config = dict(
    num_key_value_heads=12,
    norm_eps=1e-05,
    qk_norm=False,
    parallel_block=False,
    lr_mult_qkv=0.7,
    lr_head=0.00813,
)
MLP neurons of a small language model. Each row is named by its layer, matrix (down: output weights) and neuron, and shows model dimensions 32-159. Each number is 128 + 32 x the weight over its row's rms, rounded and kept within 0 to 255. Numbers have three digits each. A neuron's up and down rows have the sign that makes its largest values positive.
A block is one neuron, or neurons of one layer that tend to fire together. Before each block is what it responds to, as a language model described it from the Wikipedia text at the highest values.

Responds to: Final piece that completes a multi-token place or proper name, such as York in New York, -gan in Michigan, World in FIFA World Cup.
L8.down215:118123141149108116173173136084106141130154113093127088134172117132168069090062119152170136132144178103116139126114108109167165174145165177134124114133106109069136149123116098145141133099087134139111106187136122177125164089147085114173112110136178178173167110173111143075164120092119094112116144147130155101101194112143064157152144071103098162186179116066178149111163092150121109138153
L8.down434:128171134153167126090096120102078144074151158080072117103168157081148146207091112136118180146118170125104123158127078167140162102167150111087119086103116119128134068129143136087138120111152152173155147109140107109140074118134105165098103114060141173139112097170132108162151083105132162104144127168104067140113145160098113116148095187099125154145081102171155085149098176124162086091169
L8.down484:106142127146183120112128130123115171133059184129112102132152158133113125144082109130053145143090150118192108129156126151115132080163157155182181122174129135086082123130128104149112129138142134160125135133094166191060149187103136126126122059146118123152160139124144107131182164100102093094130156137129129155130119095113136107084154110144158073119110181143102104062167135099155154162090
L8.down493:106124110100027160102182136152161106180090121104157140058117149097150053124175097146107107148107136120161080103163103148144168098154166208078139121135108126161098126097113108157127040170152131131159130116149093135120076115160070120182094137162092173133162113129133174099157075163093122061108145153114138100100169114142126119150139098117109110180167191150111112123128112172132129146143
L8.down675:132096190136073120171129153131180086094184123146095088154169110122108123078110122148112148174171131118111120101139085070114105095150158173122156162113141107098102127170170091097094164107091107187145093124075165129152129204122163099157103088086157065147095172117157149126102168158178103090111171126101109166095148092107063082115178129145121146085106130185182133131125074153106149085193
L8.down696:049083128133153106119167108160174109072096146141145063129126149156102137127128208106112130152078135156133133142152101132100131130142097174154103104130145150149158107041130155060128124073129121091111097163068115136099156133148130107118135108128071139109131119120107161119155131148154141125196111112090096188117100099088179088133113093104104171101105092166151207061134145185192186091115
L8.down697:085187067065088106076115140092155115140094106134127149124159157131117141175116114194151107169144152125171139130166099128110117183192171083134113135092161138119150128116145144144158069098120142144129058143149178150166105070151071121115071084107134129081165086143099137126103135152080175097135107092120161102116060141143079126107130163138111075169136059144114147133150134154187132083138
L8.down746:137132087114119125158083153109123123127162134118099126102075148094112135120083162135104147137146148093152178100184187200120144117144143076131093100134129085099159137130090101167064162177137132099121150132128162154143150127084172103139112154103155168121122146140119128108196094140120132111099124100029122120182142141138112100138152115167118096094166184121174097157138077120137094153142

Responds to: The period that ends a full sentence in expository Wikipedia prose, as in "…total length is 92.2 cm." or "…in the lead roles.", usually before a line break or a new capitalized sentence.
L9.down732:133078180130099101075166120123180102192163139102132149164156061137150150186093150241087166142123116115141131104173122143134067110178144125111131149152116139093095134110163112149076063163109083137130134105142082078095124146108099142207109164118105136125112131136200095142136098123170127128068084104121107147109109167072119123167096113162105115147103135127006128178162153096118150175171

Responds to: Final word pieces that complete split country, city or region names, such as Mexic-o, Ital-y, Portug-al, Mosco-w, also provin-ce.
L6.down15:089109136103109097155124122114134099109127121105157136159183128116115115142191098057162145114138147146134058075115118150127116098155134113107142161143091095105141128083123119098142021117114134082111062105118094106144154112131132124097147144172122123129176096051182132061154135095112100139192135168141132161131100101164128111181150038126119115144168150107106159118142172144192116109132
L6.down57:120137117123142168155097096121117115150107094094175155163195149143087125029150081101083173061111076101134164106147136142142152154174085123136154202122105134099084145092131194178130042118150114097170108076088138157137136118109139194120118129119111141165114124213124115182177153105097138165138153139075076094119082104136097137111142134167113134108102114121060142139192131137133142145137
L6.down144:100116068117142149166118166085115104122130183101126166136037156145182109103139084141144129109161112156175151126156101206147164114165138117114198129141151193090091115128101070169092149142174107098166129113109115099159151141139119053159148111123149134110161109138108159195217153099145117129105120118103141089092129106105082161151151170145104109101106129145054124147052165085122062111074
L6.down180:119153055178165102132143094093124118182082104120200162067187124160154104166112103123133135099127114145125105132185089119139111145117152183090132062128155102126176166111100163143137167133152152111114132133086167151124121167134075086147141145117107142129113149079108095146147171153114127137126152157168172075110096076088113146163107130167066119066141083138126120122074107162137143149058
L6.down299:096129111081093192105119094163124084129151130126210160096091123088155163134178100091136099100138064084133110126134093131198123174128078091087108137190093082084090085148080102166146114122147152120164083119117122106163089106040132093141170160162146177145140122167119096192164202142075142099126187153123174126126105126088139162125155140145144107159102114191136143165159149145147143159155
L6.down321:088139171125136125130133098142159138120121207164152182143178129119135110120148157145159125112111158078118153103116133174119133083166162134061133142109096153128070103152102085155142085148044096149142168127096132159111111073101105149050171134165103151130204108118086102147164145123150180140152130145085175110147106129115108055151180079128132114171140123147075106186163142162160110144125
L6.down654:163126117156144133075179111141139144097090139192184162122153117080090145092173134113071169129111091208119091099162128185118150128168103097132091078143145125165104189140153147124149077157157102182122120149117172148151113121174122127070135088161157129120149107120174166099113108126115156153117200142134129089127164118147165170095121129123130111111143155106107136184151095157089126134141
L6.down700:096190111099145153095171086175140151132149183145110156123153131149153168149135133141140178106125194075129085128129137090151090101078160127102180213176162096120128146094120158173104118056126082089135152166133149159132155155102101091139189126168113151109145119153155169128166078169131149065095131132118109098136188139181109121092125174106147154108159110152088121121184140110160086139085

Responds to: Plural endings -s/-es attached to nouns across varied prose, as in clashes, offices, jobs, skills, telescopes; occasionally other word-final pieces.
L6.down250:151121124065071114108138093127094110042105130142167173157123186121139110134173134181151142159097178094117126149169144129070113075133125118136133119095098087081161124070180131111128137160113148105061149114088089110110094187126054078096131100181113096111181127123107112145118108099137165124144145170112097080072105117147084105111111212132148138110130095144180080154166124169146092137151
L6.down521:139119140080115133107102121130123117117063137132113143140106180135189136119152098137132163123191154124081157139134133101147134119170132099140171112182058150126096148081095087127087141089181083074172074129111091209088139086165116115105132085183204093115198100129172171150143177159102065080144135117168138091108114099145173130139138091176110186103164150145073104082126159095119128113073
L6.down647:147086134103143114120142145129163104132226149127133175081111120167117063185168122111139150173118183185089105090145110136085158128140121136117112112157190102139102155162127113125157110154149142181072137164159123112099073133047164154126113147085090125152183160112122134086080147141124130144113095181122171154121138065128151131131163181151104075140133119118105107140094124152145151125094
L6.down691:185173099106157120163134112166163180163149156162138172163179097160134122145122128195118151077148129138154115101114126186086144116155128111124166093141177093187169119160133078162099113144137105123061126152153201079098146073124119092110178116124100115095082155185160146139065120133141146112157154108139111117137051115118141133163141087124156099086127188134128164125155124133113112161149
L6.down706:113107117116107106097078124121140120151107147124124118121145202125176108153124133179188118123142166100143078131115181138143137197136106132126207128149146130150127136130144139145181123111119069168130127130104129125158187102121142068185101164187131125125181191174130145111177146141113143172112199083118165116113091141231107093134109145110108112158166121144159127122072077091139127117161
L6.down795:111097148060087161075131088138247114101132141127141197110129126119172152119113148124127128121167104101084090123175119096102102132119108115123115103095118162160084162161189075179092136139091090145097132198106086098123092185114070133119162118132101086145141113164180110065046090107130132115119133074132190111117130056111176068161132102128155140160142160116156170100117074130191070168131
L6.down835:136151141029116138149108175102140104167096125161091108108136155087074136162131172121170181131156150102103182156166146207113113154084111175135097098116163136160121160100165115153084203064138137108164164130101161140166132116132151164164127121104181124128173143131084120166127130114115134137127129075174085176113169168132112156160155136143119119151166122084146111148121201121109182126117
L6.down934:149173090110074159109114144159195129172160168126119146144160118142117154138127132079169185108103113133099115142128165132113140172150120190140166156170167114173155118085145117093021085117160110161090111090086118106080167047111151201139109182175145108077123126088142096141179125141134168181108129161107076104175117175103121146097101172073149145087139124129103128118102082121150217175156

Responds to: Final word-piece that completes a noun, often in section headings or infobox labels, such as Appear-ance(s), Dimension-s, Produc-tion, Govern-ment.
L8.down33:075115152091108102171109102075174135110098104113151164163083175144153078120112134146104130139148107053103162184099104097123125119157145130180140112171124111113148123096110099083119092164117104103150054150138100136142115128157130146152130150141089113114132190136097094065170146138205164112109139172146145106096182152119125119122105132146172091063116065129122216118128137156100149119095
L8.down41:150147115124065081122110177143170061104043142112159133060127134083120157122157140144123148092092138133160135084155151168091118124158117162188086070146120150127076157165112155136112166138119140174162156136095161080039140146160152120183134204052136107139142167128127117132156154115169166121181117122149159108137101128114099147072107153139128102124137127137139166088127144117171132123152
L8.down57:124136126132101158158150141184094059146195137124143117141141133157112098085166058143057144098172099145131109157076142096109094104167142100112149149070194125117143138134123098126116223143094090112185107156129095140059149119137126130143078126106171145168150121132125149158169131148162125155100150059141115137100148116161106153190109135131146137118112132093124159162200142166034155108073
L8.down182:157137165161101128094081073131128067155108178131143157134132097156131108125123072128136180104102129154147116076156160099115143129169122144153141126066082160113087097094101083153130163150147089171176133096125155083130127133100145075070103117129132108163147137139108147135119131136114109195134126112166125133146083102065106079108115099116157108129097078121002109106144088147153124127145
L8.down304:162136125118137163129139131096039112161124087125129060152108150123095176065092078137148110117151102124137071160172081146160101191118056175153152155173104152081075094149089148145150097115180116183091118156214161103137081151135186115188167051141106123155152120148159151184108133120132130134149110157093094119155097093112120154112109185115110107085116139159139137137132077209204154147118
L8.down540:077120111085081099118127119168200137114112149161161092171117161162141130184136132140128133130120104128098162128125153117097147119125142153171175114125154162089097123206129124138173104138149153127114131069148111125059067133144177109108122121170132100176121099188119160082153100109064102121098144155101140103132148121167179159120197187092141188139114120124071165135099062086142118137081
L8.down853:093105240116083107015184154114108111128156137122140131136112169137129148138112148138166096157125146131159109121156137121149109169110118105108176145086094112138160171167174081153192116188128105174097105089105131191138122099142107072159099074155139178107133156146135163061106128136079062095096116147108156106118153091105162109139140140112136106114125138188134083094121143094138087136041
L8.down945:125101059118126141100157135156161127160164139092099105132107116157100132145167117124094118101130137147136118132114152178137176166163180171140141098088141155192110121112153171190146090153113174126163172068117118083184199074118130145137149174161100136198174150109110121124120136079104110116103171153147101122174105186088082095193121114042104103071131161083191166081128069125109176097148

Responds to: Periods ending a sentence whose last words are a proper name or place, such as "Duméril.", "in Omsk.", "George Bard Field.", mostly in biographies.
L8.down38:080072145143089074089133155140105123104144134073154133056131163124095096116150102183162097125075094085139178122112094112198099106155131109152076117143090129160142159109186168143092105167173140120151082154107152163099097189101122139182165123179085091094117136108211093124103080152174126143146109132140183110107121152102138144214143140139137096139074109089039130152108159132126104067128
L8.down354:141121101169101041102137091132191087116156130107115150165129154095150179138112155160115117144114127147128089093200116131086113085111147122096164113146148148124055094144129174123071000160110151133065168101153131141148132176169112123134063155135141110123141081144117120179108152163130144153072151093138123107168154167112142115153126092138116153078083147149106166123159119081130128122189
L8.down426:148108124098135119083082109111118126137134093143108113165157117171200123160150126210123084103111174155142114163125098140195129155160161115126125166161153178095134107032204192176118082134128116136122119107135130110159104136077160089155120157096171123122137096148085157133128192172151125103117136157129104157137111155151148157161145113189141126151128150144146084124177138126113107156114
L8.down549:175146076119065108132111149157131104137068172157064173084158082148131199128112160127158144079091128137173146070085140135114116171131089117168130138136086153128164163136111075151114103170156134117133148103094153116128116168131072114138159118183113119078123092145180136177168156135148122093046115167107143098110133165104179094134101144094143117106068179104000146113182130091122144172080
L8.down557:124081116159136118098184087144142145130184125068123137188171076089191147114074198104232136118101122141101175130141147124156189101178084098092167104130129104133120191038162112151150056132178162138116159109108158138127108208116150154155114138140113110168140091129185063097103100135131133135079127142122190131093155144124180161110162170130138124140130138126093065128159103155120103198157
L8.down605:119081084133175150092131151111161143161120130136175181133141136095140147146118144207125167145107123163156080147139152153150158167089127099093122097180134140151154092147138111137089000102152170154127136148141093101144189116184065119186128162112089126095142113142143114126114131174163113116130122165156127098086140106135090126111097112104153129090146152189045125123191083161114094121121
L8.down916:156177114113127109121177121112188193162110052117132121138152162130147083156191095080102099172125147100173091158106113147163149138125138135131128091113119091135173087156124107149178068208108122148113109120178124144175129142206086113090132083172149124140131108082137135138114198164097137086077110081125116111120122152035156090160136104137136082095133154140087165131095123124041128086141
L8.down925:192173131182139168124114191073124106149126098105136171174096097142172099139142125121129116115099133148145060137099172102144121119110129114113111170095156072129078127148177165186154152107102148157107136092096134106106158152113130095191198122148123116183105201157150169081149128121162098100114134192151081148113154207137087114180128144136124139128145115161079116169122179144153110120161

Responds to: Conjunctions opening a new clause after a comma (while, and, but, though), plus the line break after "= Title =" article headings.
L6.down80:085136164118109172091137156139095159125077084170168131127119156143101160130150133125156111113106146101144141147103170138121120112137126149091101209135189131133069049130113144164106047105140153129153191072109121071137164110131146184131110122222171097117184150108119111081148154111098115112062146116068140110149149137107097113151113139116175138072100069113144136154138101122107168069063
L6.down105:111138056130096107153078094100182154099184124184146089124099148123111172170149105174053129102123160228179114114196124158200112129120115138116080125129115114154153129123133137123117107174111127092096130127094174132139157096161094089143149103128071125112106159124099098131094125113123093100114110165139126169111128138126114090125124142102151134099091116101143086146109163148134167140098
L6.down140:097128136134158093045183127146139186160202170108060174123117178094213141138068084150157107189165127145140123105093160142080128137112148077107114146168125072115160093100143146080122134132093139131116180194117097159131110140143065135116150148118104135100133137162192101124067142118104118108118097094112094179132136106102125100100093136066173118109112169118073112110157142112148153122116
L6.down186:121183122150087136120180134135117091067077118114191103094113133093135148117148156138141109150145126112130084101117132135184152154124128138146086049063168110130157106083131245082158139164125091180149147090131092061128124197144131107110071161136101070154129101145157135190095109166125142094112133170063125122140197150142120187125110170110112114078144122174061224147099101112097134113138
L6.down811:103118073132126148076150088113138077191139136089115151102141144124097171134135120139118148148151120121179161066064149143140166160142111091122117138122107154107106092133183130117104044125178090071074137183147142146179160160163137153140187134103137118092144131077083113149126061167131115210118101114061149102116079134158110156201134109156080171078155121109092105107154113138085129160150
L6.down878:069188127182104145209083127107100116147112073145163098153148125098109136144163166093147140129080143144099064136134110095115178144122161098168156176133130134147025153090085117104099051157138140161182160108151112107066116115219067161145144125141129131078146149179135110089165064128157142111172140121085133113152107102089100116137135140141142137116113147133080134097117116078101108157107
L6.down931:100104125132141129132156109160104119077198136160141112142153081122138162174119138109150147172128207121160146166105130110120138133157125091151149093138191074121139156070073139101087141139157107089110157110100111106129095139114163093107145128148172141092122107129127094134135132157178134166174134178122140172136144176224136097198107106140113110092147128074110120078203149175138121061122
L6.down940:139110140109133121131179134181137129121152113132125159174122142165117097109122149109153204146117154136094059097144151121156107078091110091094146140145160069145123116132126105124170088133074150124109130127187111113066079136110116131175078127099223103110124134111130136107098110141126188151094054129130066100119133151089101159121113113117097120128096167209064157086085146191109126094099

Responds to: Final word piece of a city, region or country name, or of a genre like country music, just before punctuation, e.g. Bos-ton, Beij-ing.
L9.down378:063144107159112099053179148152138145138106094130163083128079146137206123144076134151137125160110138091131116139025165127124095159160129114114134131131115131114090179152057075114153124157135151127129174145109086134176158127125074131134148122090114162116162104071148093191125073112099138130139100200168160164163129070111167188078102110120140105153137132129000084104119159135182140109088